Weights of a small transformer language model.
Size: 9 layers, width 768, 6 heads of 128, MLP 3840 tanh GELU, vocabulary 13170, 85.3M parameters.
MLP neurons of a small language model. Each row is named by its layer, matrix (up: input weights) and neuron, and shows model dimensions 368-559. Each number is 500 + 25 x the weight over its row's rms, rounded and kept within 0 to 999. Numbers have three digits each.
After each neuron's rows, "fires on" lists the tokens most often at its 100 highest values on Wikipedia text that the model never trained on.

L4.up3540:452541518523466512512500473508461470440506497528504443487530494516484532478510524482541511495516530498509510507474525535512492474491499505479501466501485486476444450463570508451487491534498488541487507484519486535563495485479487485514535463486528544498498516499502526511513486479499503551427483486534452460521486538519501533505506562489477534537556475521486497527500519518499493522507515491475498489511479463512473477459495528509492510496491446457488483492540452473500506509501481453452484519509482486494495441527448520480514494519508484503512482491523519496481532510500506500
fires on: "r", "iv", "qu", "v", "l", "av"

L4.up3044:526514485538504508468488498499521477517491483452527475481488485492488497493474471489505492522484471514474473512565517516516521521521510537515482531473494529535533502502495475497488503496463504452479491491502508539493524509480505505466488509462488502512517511473510444497521486482561479493480517519496522538445476506474501508535512472483514467531518506470536519480508473508524512524513522521520483502511494534495477508462522453465489501450510522491537509549538522455481502528470566502502504478488501482462482483476481543484511455523523460497458524482481503493477446534469488513
fires on: ",", " |", ")", " (", " as"

L4.up3732:493536532429498487496509516488450500561539500520541492499480494523473514547528482477490542552513523490530536502501472497501554542534517468453455531537481502515488501485504490476536538492491493419475559501481507508517486488485522480555475474521491498511467500471508521488504533489500494514493516538474534500459540505517438525497524495474483511491488510490518515529493488449500460503489514430530495475514503509486473508498476499473475459471530484476530500501494571470512505474478473489535534489543541475475481525527484483475480532507474496491494498485480519472495527533462505502
fires on: " on", " at", " to", " |", " out"

L4.up2266:502488496518486515475504505480480529487464466547431521513474516455528493471493494509483483487503461530503551527518461525488507487533554524439502479534518450517506478470495516570517470489511482445529449538475486504489510532454486474500456522523505503512458464490485479490478522506533556464536523525483515488535509531546507545484523468467512507524428508469493558483447503503530546487484499499509484497525468457509491483478492508513527507504512500535522532522486524466493469482547521468504471514538483523477513519545498495483454460468550518521508553536494508469471500516515502454
fires on: " the", " to", ",", "s"

L4.up870:536518494491484479518525517488484468466495484498510518522489461458487486502461493481519496489479518495479497462498509434513484479496489507499521520479507528494474509533502486480462539522520522508522498472420480506484488516520445491472494481488557531513523470507514456510496520519476481527491532487462509539490452500488520501471492439476490509534468532489508471506472545503494485515488510520527526483488474510475510517507485490519483485491491503483490512511518463468493507507577445485581497527531475464512517551496499505518523513461470516486522494506461493465478493510484531487
fires on: " |", " recept", "t", " or"

L4.up1896:526450519439532499513477513495474470510471518434437509486501472519512475467505532484475501488520522495494496490557495469506502468455465524483514497502462474498474437494547524515462494505512516520523500519531515486501509493534504551491478499456493475431492498522519466528483515484489470494467486490517502528545551474510519527489519522467444456475477513470519536470551488476492511498502541457486523495510490471497513546478474489527482497491538502477527508494517476487494521488487530495522481479500490513501514516531493510524487554485489522452509524492497498510508444552487500539
fires on: " that", " of", ".", " in", " as", "at"

L4.up1846:503522506505469467506491510508497533520503473520496487548448514535544497513461477456538472535540511458520522514484503496503475499516516504484500496475481525550495486484517528459534430496516507511504473477499528536519523529522460476514523475503485441501513483506514530494525525476483524535506516491497538512535476493508475498501486520482465497478482502523506517519495513487525539506547485452458503491490485496539512505503483496483532433510541499508533513511494512523485516463510458494514504464525549511499468548483507470493504522502473515518521509480511526477507497518506491435
fires on: " to", " –", " |", " +", " ±%", " −"

L4.up1009:498506456512496482510440469520517468497490540510498459543506505461542485459516497532473528522489490498504514500488512530498484457508473501530503512535464484508491523462464503513521480484544488490490523417492560486491501529504513512488477473510449451440542496467514474510541519488489507500499472508471530466502532524529552476499549464474462498496492503504537535500446484517513464517478507477513495506432495482519498509480472507514511501524492524522504518495517505513487458541499475446486492469506564485522504505483512475514502474478493458464500504455471479478464500489492520494
fires on: "e", "s", " of", "ation", "h", " ("

L4.up2464:489501485468469506506507478505442488473466487465511498530476537503498543537499467447493526506519553505482506480482510472504502469480512487532508499521498460508513499511511477480448493488502515511476513409552510468539491532456473531515511469524513536507523489478479496471480515473489503491421451524487486501512510534481535483495531506548479485505478462508524477483462456508520488476488474454505515483474486425513506526514506439526547512482471483539510492468461507449541502472479480523438509490497518567482485489501515543520529519500536488503462496515523509485507532506486498498
fires on: " |", "}"

L4.up1683:536492479502491539497498520510516505515510473484495508512486506532480503510522513542493497484512511498546465455486473503496537542544472533484524511538452486486470484495500523501521466557496461486491468488470473490494499558482521516503499540457514487457509456507533510511475483505524518511457470506524524489498531496502513484495481492428493490499503465505496515478486539511509524506485509509484510531488542500514505531491492502463524508475491529476502508496447513458470490522483471519495480456535523533511487490544514505493514520527555506493558511491459460530476464477495459490
fires on: " of", " to", "ain", "ib", " by", "."

L4.up3410:481512528442513514518500533485485456513472471492518516520518483496509493535526501536491546469498527514517534469513463538501483498536485513521468480490548490483555476511500508493512488532530504471494494493526491514476490483503485512478465521467455530518434538495483442492458474491498550488494485573508503470475495428516493513510520520457469512487485507531528503458482446501557475435467473519513507484493499508523521512470438481499505516485501474502514460481513513492481483531536503528496505482505527516489497473494488475468503529528517478493519515459530447467496481485450457515
fires on: " for", ",", " a", " of", "av", " to"

L4.up1636:505534497493449482467525512503484468480505497539473465513520489480567519532505439491470538511487557497515518459503500490538490499504536501533505501493508477516508487499503504515514510446477477518506481491471440535483478475481503510418500517508509530445517541520535523492493497490499471565471547490503528509515462474479513520523546487496526477449486489534493442494489512524468509505467542489512534498541510459523485527520506453517532474523520508488496491501523487510484480495510485510452482510520514488498471481491474496491511509513509490496454492499491503480514541471532490553
fires on: " |"

L4.up432:508517507494500550499506483488525504524493515477509544510500530549503520455522466523468474505585509516533542480457510553521496543453528472509477535495527474490480484508504534478461527433461504553544501501503522509488493483492493480509499489460494532486447503526520472515465492465478480488560525493517504514484493520475492474485500487506507527488527475500554539513525479534511531520500541530450479526523500545468520525506534515515512494532512522530459512466544516506519506497490473471465510489503538445454518455481479481508497515492474491513510478491515519504576488509513425504
fires on: "-", "S", "M", "f", "B"

L4.up1588:554500509460472496513525470512557517506503528515476504480496466490510487498512506464458464513475550501533485480514512497502480473533528551519505518498544483519511488513454530494523536490537490500528545470510485516491564522458505545495453503471500520476520473490497464496475503483504501481505502467531502509497480494485501479486562501501546478498477501487515560471504507464510481489499486516505479469488456517493477512470482533508526532488490474506498494537521494470510489498501496509510521517524549469510478487473494479492533509511477504514521510467506480486482460466484481500
fires on: ",", "ir", " of", "y", " to"

L4.up320:524538516528495530509469549520499494473465459482469473528517480508525511507512512481512487508506504486491511499488532489468480483497515505498481496494490511462510498491499498468470483506481492496473449491519457526487499457492541470474451510504514497469505539530527477497509473500492502511483480493499524464502544509527469534518516492521491480524458492469465501512532520487461505530481481514527467493498509482484565520514515472534554527509458444447506509527505471514522454517471510446507470469473499497566517477531518469475487505473544477522519497524523455536499439542485454510
fires on: " C", " G", " |", "g", "\n"

L4.up1659:484470513498475534469500501445481521502528478476558501531493470529526550494514477495497528540491521470527496521491513470511512502510508472476498517504502493461519494531551485497523511466528477527440502479501496531517498490514516545511491458492489470502536491474506473508484481554510508527491478478497477502467504484500551500497472526488507506485489511466518509520488501495512499503488495501478489477498473447480502487523539511521459528467504473475517520477530471467461554531529508534516468523459491512543515485490492543496475520513485474497470501518525471489511514513463477543
fires on: "v", "w", " |", "av", "W", "ev"

L4.up916:484515524468501505490472474490518470499465493508473525530556489511512525501546495518485512516529486511479476486560501492492467519532538517521514509504514447503507511543537503487486479501487507523498579500504520531515493483518506447511504505475460493468477524517523547492501517545531481480528478518502495506524506499487486498510452509495518477493541493515490519510501497484480519508550480508513478507516496496503507503547501525492473486558465498521486509471510503506519493515507503489466488512467483514530478471473475473522516462474518464508540513479506465499467465464499474525
fires on: "-", " The", " Time"

L4.up945:538518474504490544506511524484526511514455529485462515535494509480476496501503498505560503467537517498485504506519482496523505523518504459532492519517469515497490542530525490508520515508511513492499568517505528506524470526514526519451443468508490497498464454489476489508497550504469522535515500518452504511552482490456560508493533497505503486465534533478485491500476462497511490516490509509504473474509514471483500494485496497474507506480521488511494500462482484576521500500496474489486501533487506538470499448524519447476495500461513513470500509494507486511515440556463478514
fires on: "-", " of", " (", " and", "i", "o"

L4.up612:475464497484504488498481467476515499505497518478518524491506477493530526500483494486506505483498518500501531494519539534496544504515502465494527494517526516496479509496526518469483482481515487484473456516475458545511518502509527500515448527495549496466515502517506517516531496501452507508510517518510508495513476497473534527502467510458476488504456500555525470475506484520456517505498463470515467529496526507443451532476536474493531514488502483509503471513542541472503478522462493534519437496466535524494481475520480516493517495511479533518502477466534463481468483472515451463
fires on: " g", "g", "i", " G"

L4.up2819:475558508450485493489544519478594505485514500498474477473481473488494460513529493479490512509511521502495500501546512499512490567512492492470531480486525520496501510534505454468473501550495494457516501529501485532531488505536532547458496509479521527492483487544500445489430500482506474487524528544507496508485530519467497495532519521490518502483475524501540537490503540486524486476498488468456507503538448481490486497454496507507449507495501478473473520514521490512489534523459495493525488474487469496485513543475502505479508477529537516488509491498535482551479469493538527524
fires on: ",", ".", "–"

L4.up1842:484588497564510481524462472461515481540493478511514536502494489505483534461492458497492457461493515562475512475485562519497483463523511529543479485491497575469522500507470525524525484499504491538463498519505549470506505498494506462505479489549469524586514491514503513527463498496501533502517513511491505521540517504491482493486530490531479466487514551525498525484502494477512533530498563511475488445509513502540545494475512512474529520528479472546534483490549512519529476516488518472521478477521471513464486504468503481489494515480492463482509502459508449488473462450502467579
fires on: "-", " of", "ix", "t"

L4.up2962:511520514490533532473529478547472486489504533500516483502504514516510485461527492492488511491483471527528530457525468505517495490507494485516472483533528488476518553508471501483500498541514503533444478515532505519489483457497502486477499477544535500492573470488485511493498526496493453491499471536518536487494477463461528505479494470451471478509509506516510501505494511498509542512488475511506506494500503456505496532532488499527522516493533497522475457525525497521514476503499492485482489446484540494490468529480467547518539497516509515500533526544525519426531501495474547523
fires on: " |", "–", " another", " a", " latter"

L4.up1107:436518531506475482472528501500492482494515472521493502507523516493497477489483490452472502505475512490509509515475477463509495507532494529500502496463509470525561518491498533487525500517511484535521506520528496448495434479496494467518526491534521469505481464477470551516497509495487500520483514482496505517483524512461528511514552511467496508473463510489512513480491510540512492507474490482525463443506512540493513513504494470515490501531488526491501506508508520530505514511509465492513469519500487498455467487486445525527490497503467482521514436503475500444468497519497468487
fires on: " then", " to", " and", " |", " back", " reached"

L4.up998:492505486534477478481467526466495536526511483506494473527522493470478460521540448486498472517529476464470505480513506503502531437564515517513501548505537517510515504540522529492485530501463515494493537480500471558488543517505465503483474520522498467509426486476546513521536491510538493452540506506506537520509487565477495527510503504450448499450518506506498471536546502457533543508485518502474510477529477515504500487539508538520459531507472517545472500494498509510521476510438536503485499506541526486484484487517499522495477516480508501470505510488509485510511483518518531484
fires on: " of", "-", "est", "in", "h", "s"

L4.up3075:527523470507516479527454500503484527483504479472501516508476486518489523522486501518536481482485483557560544471508526498501505498528482527519525478504476510507497486502517486501511487470542481443503534505504461461516505505489480503515563518470519516535434517513506493513550486505482516485473478515515536461481523527469525488496485476490507511530447503475483504490538494483489535519504491498487530477519499493470543510528522462471492483496493501495505492493515473530479503455489523479461457487547490483543512497465508534493511516466489558550480493516478534513469472447456500481
fires on: "\n", "qu", "amp", " a", " d", " by"

L4.up2574:518538522488469490487558516496518521527470496453523490514486507519520489521477524526466474441507500519511467463525511491484548483467482489471526513495488495503464568537425453548489534523525476492525512510524538504506477460511499547505500504487479457498527466528517520501478541518489530515490530506520492490467495494514493522488489548471486456475455522518496501483487489514460519505510485467516559484480550498480526480498485531560505479476509530501516535493463471549469483468484543536489517480528492472520496530514515493519502547506508486476550515534501518525474539492513548466
fires on: " and", ",", ".", "en", " one"

L4.up1351:523510497500491487482476511501479495498538487486504489501492472492477527510510482496482464490488522439508496453509487499522500504471561479430476507507498497532543529533549508518509541520530496500527479491521516466505481535488474495510482518521536515452466501471553502502493467509510476519511552499507467490492524513496513506510476526512501494483480479532519506528498509500520457503514506480533566457479504535492473513499479519525465466499521482462481550509550473537525497538479500509508505490522478520488524520447456498517463492497529512482519486508514488539492505461528496525
fires on: "-", "\n", " un", " (", " not", "–"

L4.up1515:499538506487552464502539481447507543503484519486487529504488556511494497468480465491499488483539505500529554470509481457508530505528554484486528505539474484498499540498507487490522539498510479530499468518476473513523496497534491516476514511527513523440490469483506493508482514529514478509486473489491482509516545522496514482465471529510529518474513447503476501487489547466460542484513462504512485524485459474479491458501480498499457502510510515493509497547441524535480537504469505452516457483515499432523488532538496481470455500496539504494507475485516517507519436418489524494
fires on: ".", ",", ":", " |"